Part of a small language model's weights: a variant of Adam for these matrices.
MLP neurons of a small language model. Each row is named by its layer, matrix (down: output weights) and neuron, and shows model dimensions 0-95. Each number is 200 + 40 x the weight over its row's rms, rounded and kept within 0 to 999. A neuron's up and down rows have the sign that makes its largest values positive.
After each neuron's rows, "fires before" lists the tokens most often just after its 100 highest values on Wikipedia text that the model never trained on.

L6.down145,229,175,188,167,245,248,188,144,199,244,226,200,195,142,241,119,178,214,182,250,224,199,227,228,240,187,230,209,177,111,208,130,273,273,244,210,260,231,248,203,208,188,207,189,181,180,255,186,147,234,163,223,154,293,155,201,281,262,176,240,134,175,186,144,168,185,199,98,159,92,143,237,209,211,162,214,200,156,141,205,161,126,180,240,141,174,252,173,225,181,156,161,174,273,205,235
fires before: " St", "t", "es", "em"

L5.down109,165,149,210,155,217,255,177,212,145,226,213,207,174,174,279,187,252,141,211,193,282,234,185,128,233,168,208,199,191,208,216,210,194,199,151,215,188,252,255,162,299,225,176,252,181,172,210,156,170,190,246,206,235,191,283,240,226,184,116,140,243,153,202,229,102,124,158,183,215,159,242,242,192,171,210,210,205,205,263,214,198,241,242,190,224,167,139,203,195,149,216,169,76,219,175,161
fires before: "er", "r", "ur", "il", "t", "ro"

L7.down115,227,171,238,234,222,127,253,242,210,307,182,192,216,150,209,165,264,159,203,235,143,208,175,240,233,228,169,184,252,213,123,263,205,195,230,250,183,163,177,163,233,151,142,266,198,171,217,196,191,176,198,236,238,210,217,167,207,189,198,282,219,199,241,179,168,213,157,140,183,201,289,143,223,197,238,287,176,135,184,185,145,245,185,275,210,208,183,257,191,182,183,207,179,244,211,239
fires before: "2", "3", "4"

L6.down86,162,212,263,207,312,277,204,145,162,177,201,208,172,165,177,237,222,146,246,193,153,143,159,99,252,248,173,231,156,208,257,208,248,203,247,155,209,177,166,244,175,161,193,251,233,172,174,192,228,166,308,207,285,223,107,308,239,234,212,195,239,258,152,184,182,139,162,120,188,177,181,170,197,139,168,223,276,154,256,168,223,194,253,245,188,183,233,210,201,124,189,205,188,209,278,197
fires before: "er", "ian", "ia", "ep", "ur", "i"

L7.down190,229,222,215,190,181,206,201,190,193,193,274,173,221,200,198,193,209,237,230,202,259,158,280,236,191,189,184,174,155,230,114,159,184,219,192,247,193,239,183,203,209,227,196,252,177,133,194,236,198,213,170,164,157,197,189,100,186,148,157,221,203,233,167,191,216,236,138,196,257,230,188,171,222,224,170,169,113,217,218,159,177,171,159,246,239,174,226,180,145,236,238,218,113,206,256,214
fires before: " a", " the", " an", " b"

L6.down189,242,177,176,259,219,209,159,186,158,143,250,212,159,231,234,221,198,222,244,127,283,226,112,192,211,199,207,187,162,200,211,283,147,168,147,209,277,204,188,210,160,215,166,172,143,246,218,251,237,202,179,167,167,184,177,173,201,260,176,210,226,220,195,239,170,197,186,221,230,286,304,243,95,157,204,228,291,182,207,127,252,269,163,189,142,192,202,139,265,192,250,252,262,171,219,216
fires before: "y", "ag", "k", "g", "u"

L6.down413,227,160,166,172,212,191,224,154,198,168,198,265,260,184,182,241,236,244,187,121,199,245,173,139,245,204,203,221,176,158,252,260,160,213,168,261,153,268,242,208,89,201,232,226,218,236,261,205,180,309,191,228,142,196,273,201,206,229,194,201,137,145,186,240,189,262,257,139,197,229,177,242,255,167,222,192,206,169,210,167,213,179,211,195,187,167,253,208,186,150,207,240,214,234,220,237
fires before: "y", "r", "n", "ical", "ue"

L6.down150,302,154,256,217,190,230,208,162,199,192,135,172,258,246,175,191,189,192,205,188,204,201,212,205,199,177,202,216,208,253,188,146,142,190,127,206,236,180,254,177,191,145,241,260,182,180,238,238,157,201,143,185,237,209,199,266,232,165,169,148,173,247,297,202,155,147,213,169,165,180,168,92,246,241,229,231,185,196,178,154,190,158,233,231,108,267,204,189,162,275,177,245,254,175,179,114
fires before: "e", "en", "et", "f", "es"

L5.down293,232,127,218,238,167,228,200,236,186,199,186,241,234,193,235,246,178,225,134,236,176,288,197,217,230,227,190,181,226,209,201,168,145,276,262,271,209,155,154,184,219,278,195,170,200,210,94,310,169,174,167,237,200,197,230,140,111,221,237,222,207,184,173,197,241,200,155,176,176,194,189,172,130,137,218,215,106,116,174,136,267,196,208,183,174,150,151,225,111,149,184,149,209,181,162,261
fires before: "h"

L5.down110,233,239,100,222,184,204,143,200,219,220,184,223,196,180,122,188,200,256,204,189,209,178,161,246,220,173,178,205,133,146,230,189,222,190,286,155,214,190,156,216,228,156,250,211,177,182,180,289,315,99,242,176,243,135,219,206,162,197,174,206,216,145,200,228,238,154,185,206,103,200,193,198,167,174,213,285,244,192,250,172,267,219,182,244,232,107,174,272,252,182,205,213,213,241,232,225
fires before: "c", "v", "ce", "p", "is"

L7.down366,198,237,161,141,223,197,195,218,208,300,264,233,185,172,162,226,172,298,149,223,185,200,159,205,213,165,229,276,143,212,302,229,239,139,218,225,201,191,236,243,170,159,244,196,180,172,186,211,181,242,191,168,240,144,194,216,157,174,192,211,152,168,221,235,124,129,223,138,206,250,171,197,225,170,212,296,167,254,215,240,251,202,153,219,168,195,174,199,232,194,219,158,219,246,231,255
fires before: "o", "ust", " ", "ol", "ou"

L6.down439,252,186,106,204,227,213,194,134,206,216,208,230,261,145,214,123,198,192,172,219,152,217,173,138,189,206,173,187,191,172,202,252,107,244,242,186,302,186,195,190,163,160,245,226,221,151,221,274,229,270,193,254,172,233,164,147,167,110,182,247,229,168,204,217,203,197,206,126,263,169,183,213,243,151,264,216,218,204,183,189,167,170,215,212,177,141,163,181,183,141,214,228,209,193,239,211
fires before: "s", " V", "h", "ember", "ut"

L6.down422,204,209,210,177,216,169,229,222,170,182,247,178,190,205,136,170,211,217,178,158,215,175,188,221,162,214,134,199,156,192,182,198,292,163,148,253,195,255,187,289,175,187,157,218,202,202,225,224,170,262,220,173,153,249,208,198,193,156,225,252,205,314,230,221,272,206,170,49,207,211,92,195,221,185,205,204,290,169,183,228,142,185,221,224,171,249,225,203,224,235,168,214,150,212,203,148
fires before: "as", "us", "et", "es"

L7.down175,161,219,178,222,143,225,173,150,199,136,211,166,231,180,197,189,164,185,230,249,190,242,142,173,148,197,215,141,166,254,260,204,205,180,234,186,141,264,175,196,217,180,217,252,237,209,177,224,170,267,307,234,187,170,240,153,258,249,163,249,114,204,143,249,212,218,192,249,190,230,245,270,196,306,313,226,238,147,182,168,218,218,173,205,223,265,192,168,143,235,168,259,263,109,193,206
fires before: "as", "ic", "ed", "i", "v"

L6.down472,212,184,171,201,199,186,199,144,185,160,179,219,257,218,194,219,183,162,221,242,158,128,244,246,191,188,174,258,148,197,262,243,240,239,169,171,221,194,310,223,292,207,194,149,156,227,292,144,163,210,234,260,213,235,252,195,209,166,181,235,284,224,177,142,223,185,228,198,194,237,222,256,244,170,210,210,200,216,244,233,242,221,250,192,146,256,233,195,322,220,219,233,161,120,223,256
fires before: "ly", "H", "ember", " and", " H", "ay"

L5.down28,160,250,157,169,201,223,196,266,163,187,318,232,186,183,205,220,89,192,246,213,195,159,231,229,140,210,221,213,244,231,248,185,222,205,185,211,190,207,248,247,150,210,205,192,222,239,182,165,244,202,288,234,216,187,222,147,314,203,271,185,198,207,223,211,239,179,169,239,172,94,255,176,178,246,243,197,197,208,254,288,189,196,217,176,201,195,197,240,252,210,224,239,221,234,190,218
fires before: "c", "st", "f", "m", "p", "v"

L6.down199,206,195,172,238,160,158,207,175,138,142,180,155,175,259,193,163,252,172,331,164,298,202,182,201,151,215,222,239,210,226,129,150,199,253,148,221,282,164,232,209,182,240,141,257,169,195,193,223,193,228,165,136,157,281,207,137,184,174,237,179,269,217,195,217,202,204,186,232,201,149,304,229,140,199,200,202,278,207,176,149,220,212,156,190,231,191,259,168,179,195,281,285,234,163,138,266
fires before: "y", " of", "ic"

L5.down192,178,243,191,249,201,181,180,202,203,168,180,162,187,156,188,200,246,240,201,218,126,228,167,196,246,166,194,253,207,195,139,277,152,194,171,255,219,206,212,222,255,224,238,230,119,248,215,155,163,82,212,177,147,227,233,230,197,185,215,190,236,231,242,147,243,209,183,160,165,247,300,214,159,190,223,265,166,146,218,163,150,257,195,105,232,224,129,230,245,285,173,161,199,181,217,256
fires before: "4", "5", "3", "6", "2", " r"

L6.down292,217,216,154,169,270,250,195,251,168,167,197,176,260,191,204,125,211,159,172,183,151,132,196,180,197,170,186,242,147,164,224,239,205,128,228,202,279,215,196,223,195,155,208,238,226,179,198,148,227,169,270,195,263,134,216,257,200,220,140,198,233,124,221,217,163,187,177,214,178,207,222,165,204,166,169,254,250,234,224,204,252,216,220,262,235,211,171,229,138,182,250,246,185,237,156,241
fires before: "ion", "c", "e", "es", "u", "ions"

L5.down20,151,166,229,241,251,164,132,162,159,161,175,217,234,197,258,245,160,208,208,193,302,234,168,163,212,233,192,222,197,204,202,144,225,164,140,220,197,272,117,221,164,151,197,214,238,126,223,187,189,225,171,203,144,183,234,254,200,168,205,200,49,259,189,237,269,215,180,216,212,177,186,181,190,186,192,193,147,219,217,267,233,155,150,151,168,163,210,180,163,147,203,173,163,245,219,237
fires before: "i", "ic", "is", "it", "ary", "ar"

L5.down451,244,254,177,233,260,256,149,151,236,212,168,184,234,202,211,238,258,187,167,171,238,210,154,203,239,245,196,235,179,171,231,261,214,264,195,189,227,242,217,155,211,226,163,228,215,253,213,208,216,247,168,251,207,204,179,185,215,183,250,169,162,169,295,190,217,211,244,173,199,194,312,218,155,132,192,276,195,240,242,203,253,220,192,204,158,249,177,164,206,258,265,193,214,155,123,195
fires before: "o", "it", " as", "ol", "a"

L6.down132,234,214,191,177,112,149,189,214,150,222,262,141,136,157,269,202,209,234,169,200,224,138,244,224,157,232,149,178,234,157,138,254,254,213,161,183,179,177,156,199,208,209,252,105,138,176,216,194,155,233,174,182,199,250,292,203,221,205,175,154,164,215,200,247,245,219,210,194,250,273,135,214,131,219,196,172,191,148,201,169,192,250,177,226,282,228,199,183,233,228,148,182,199,264,180,186
fires before: "ct", "e", "i", "at"

L6.down389,259,203,288,191,206,188,226,211,160,160,193,220,263,207,209,157,197,203,190,224,267,227,191,194,161,185,151,190,171,213,232,183,246,236,171,232,239,167,182,258,218,252,178,180,172,203,243,190,246,233,158,119,222,153,194,232,165,93,245,160,128,199,228,282,226,236,216,248,230,286,239,282,203,191,220,193,231,168,229,141,112,152,231,167,198,227,249,136,202,241,216,225,148,113,244,188
fires before: "il", "nd", "ct", "ok", "i", "y"

L6.down203,236,124,183,205,180,212,223,173,267,248,148,208,233,222,261,203,142,256,278,244,180,207,144,164,218,227,182,206,232,163,202,194,189,148,256,129,160,218,129,134,257,141,164,206,236,179,204,208,162,167,146,169,225,265,113,226,235,201,211,141,207,173,257,208,203,189,156,166,229,153,221,149,207,166,162,261,120,109,156,240,267,204,201,240,119,206,230,209,154,197,184,232,277,155,202,118
fires before: "on", "h", "ed", " the", "e"

L7.down451,201,225,193,240,172,238,297,206,173,218,234,148,199,219,185,297,221,144,169,182,186,160,234,125,163,147,169,145,245,235,211,187,171,201,174,111,135,218,183,199,229,212,181,232,188,198,183,183,142,191,211,251,252,228,225,204,213,228,249,145,180,198,271,207,251,196,273,183,294,162,222,232,232,147,236,173,187,156,227,218,215,192,270,307,220,243,183,158,200,265,214,183,245,218,261,258
fires before: " ", "ed", "e", "ab", "im"

L7.down409,175,203,178,236,219,189,191,248,147,184,201,161,192,237,152,147,236,200,154,204,264,161,265,232,215,227,244,240,191,139,170,188,200,249,232,193,171,182,232,230,235,246,159,312,128,132,175,223,122,144,210,223,220,225,206,222,176,106,260,254,219,247,225,211,220,205,122,165,196,228,158,205,299,190,249,216,205,199,206,132,215,193,217,210,214,200,134,195,144,162,198,233,209,185,239,195
fires before: "y", "d", "it", "3"

L5.down266,141,266,206,206,184,119,157,179,158,175,235,198,181,283,221,230,191,140,293,192,189,99,167,175,145,233,121,203,192,171,223,227,171,223,199,185,156,196,244,242,208,214,163,181,198,163,147,176,158,194,245,191,291,234,161,214,110,159,271,235,133,226,181,202,205,162,213,255,185,164,206,182,238,200,195,189,182,179,242,219,208,253,178,109,193,225,146,229,187,208,272,219,209,159,136,231
fires before: "ic", "ed", "ort", "ow", "ip"

L6.down282,187,159,243,178,208,266,237,76,190,183,208,209,212,153,137,188,227,223,209,214,257,209,205,229,205,109,125,218,150,201,265,193,131,226,178,219,219,187,159,222,72,177,196,174,187,238,198,271,245,210,183,162,228,225,231,115,236,207,203,230,216,281,215,175,204,207,189,220,155,193,165,215,225,226,152,160,257,192,187,130,201,244,227,221,202,146,104,292,270,193,258,191,183,186,283,191
fires before: "ly", "l", "th", "n", "is", "k"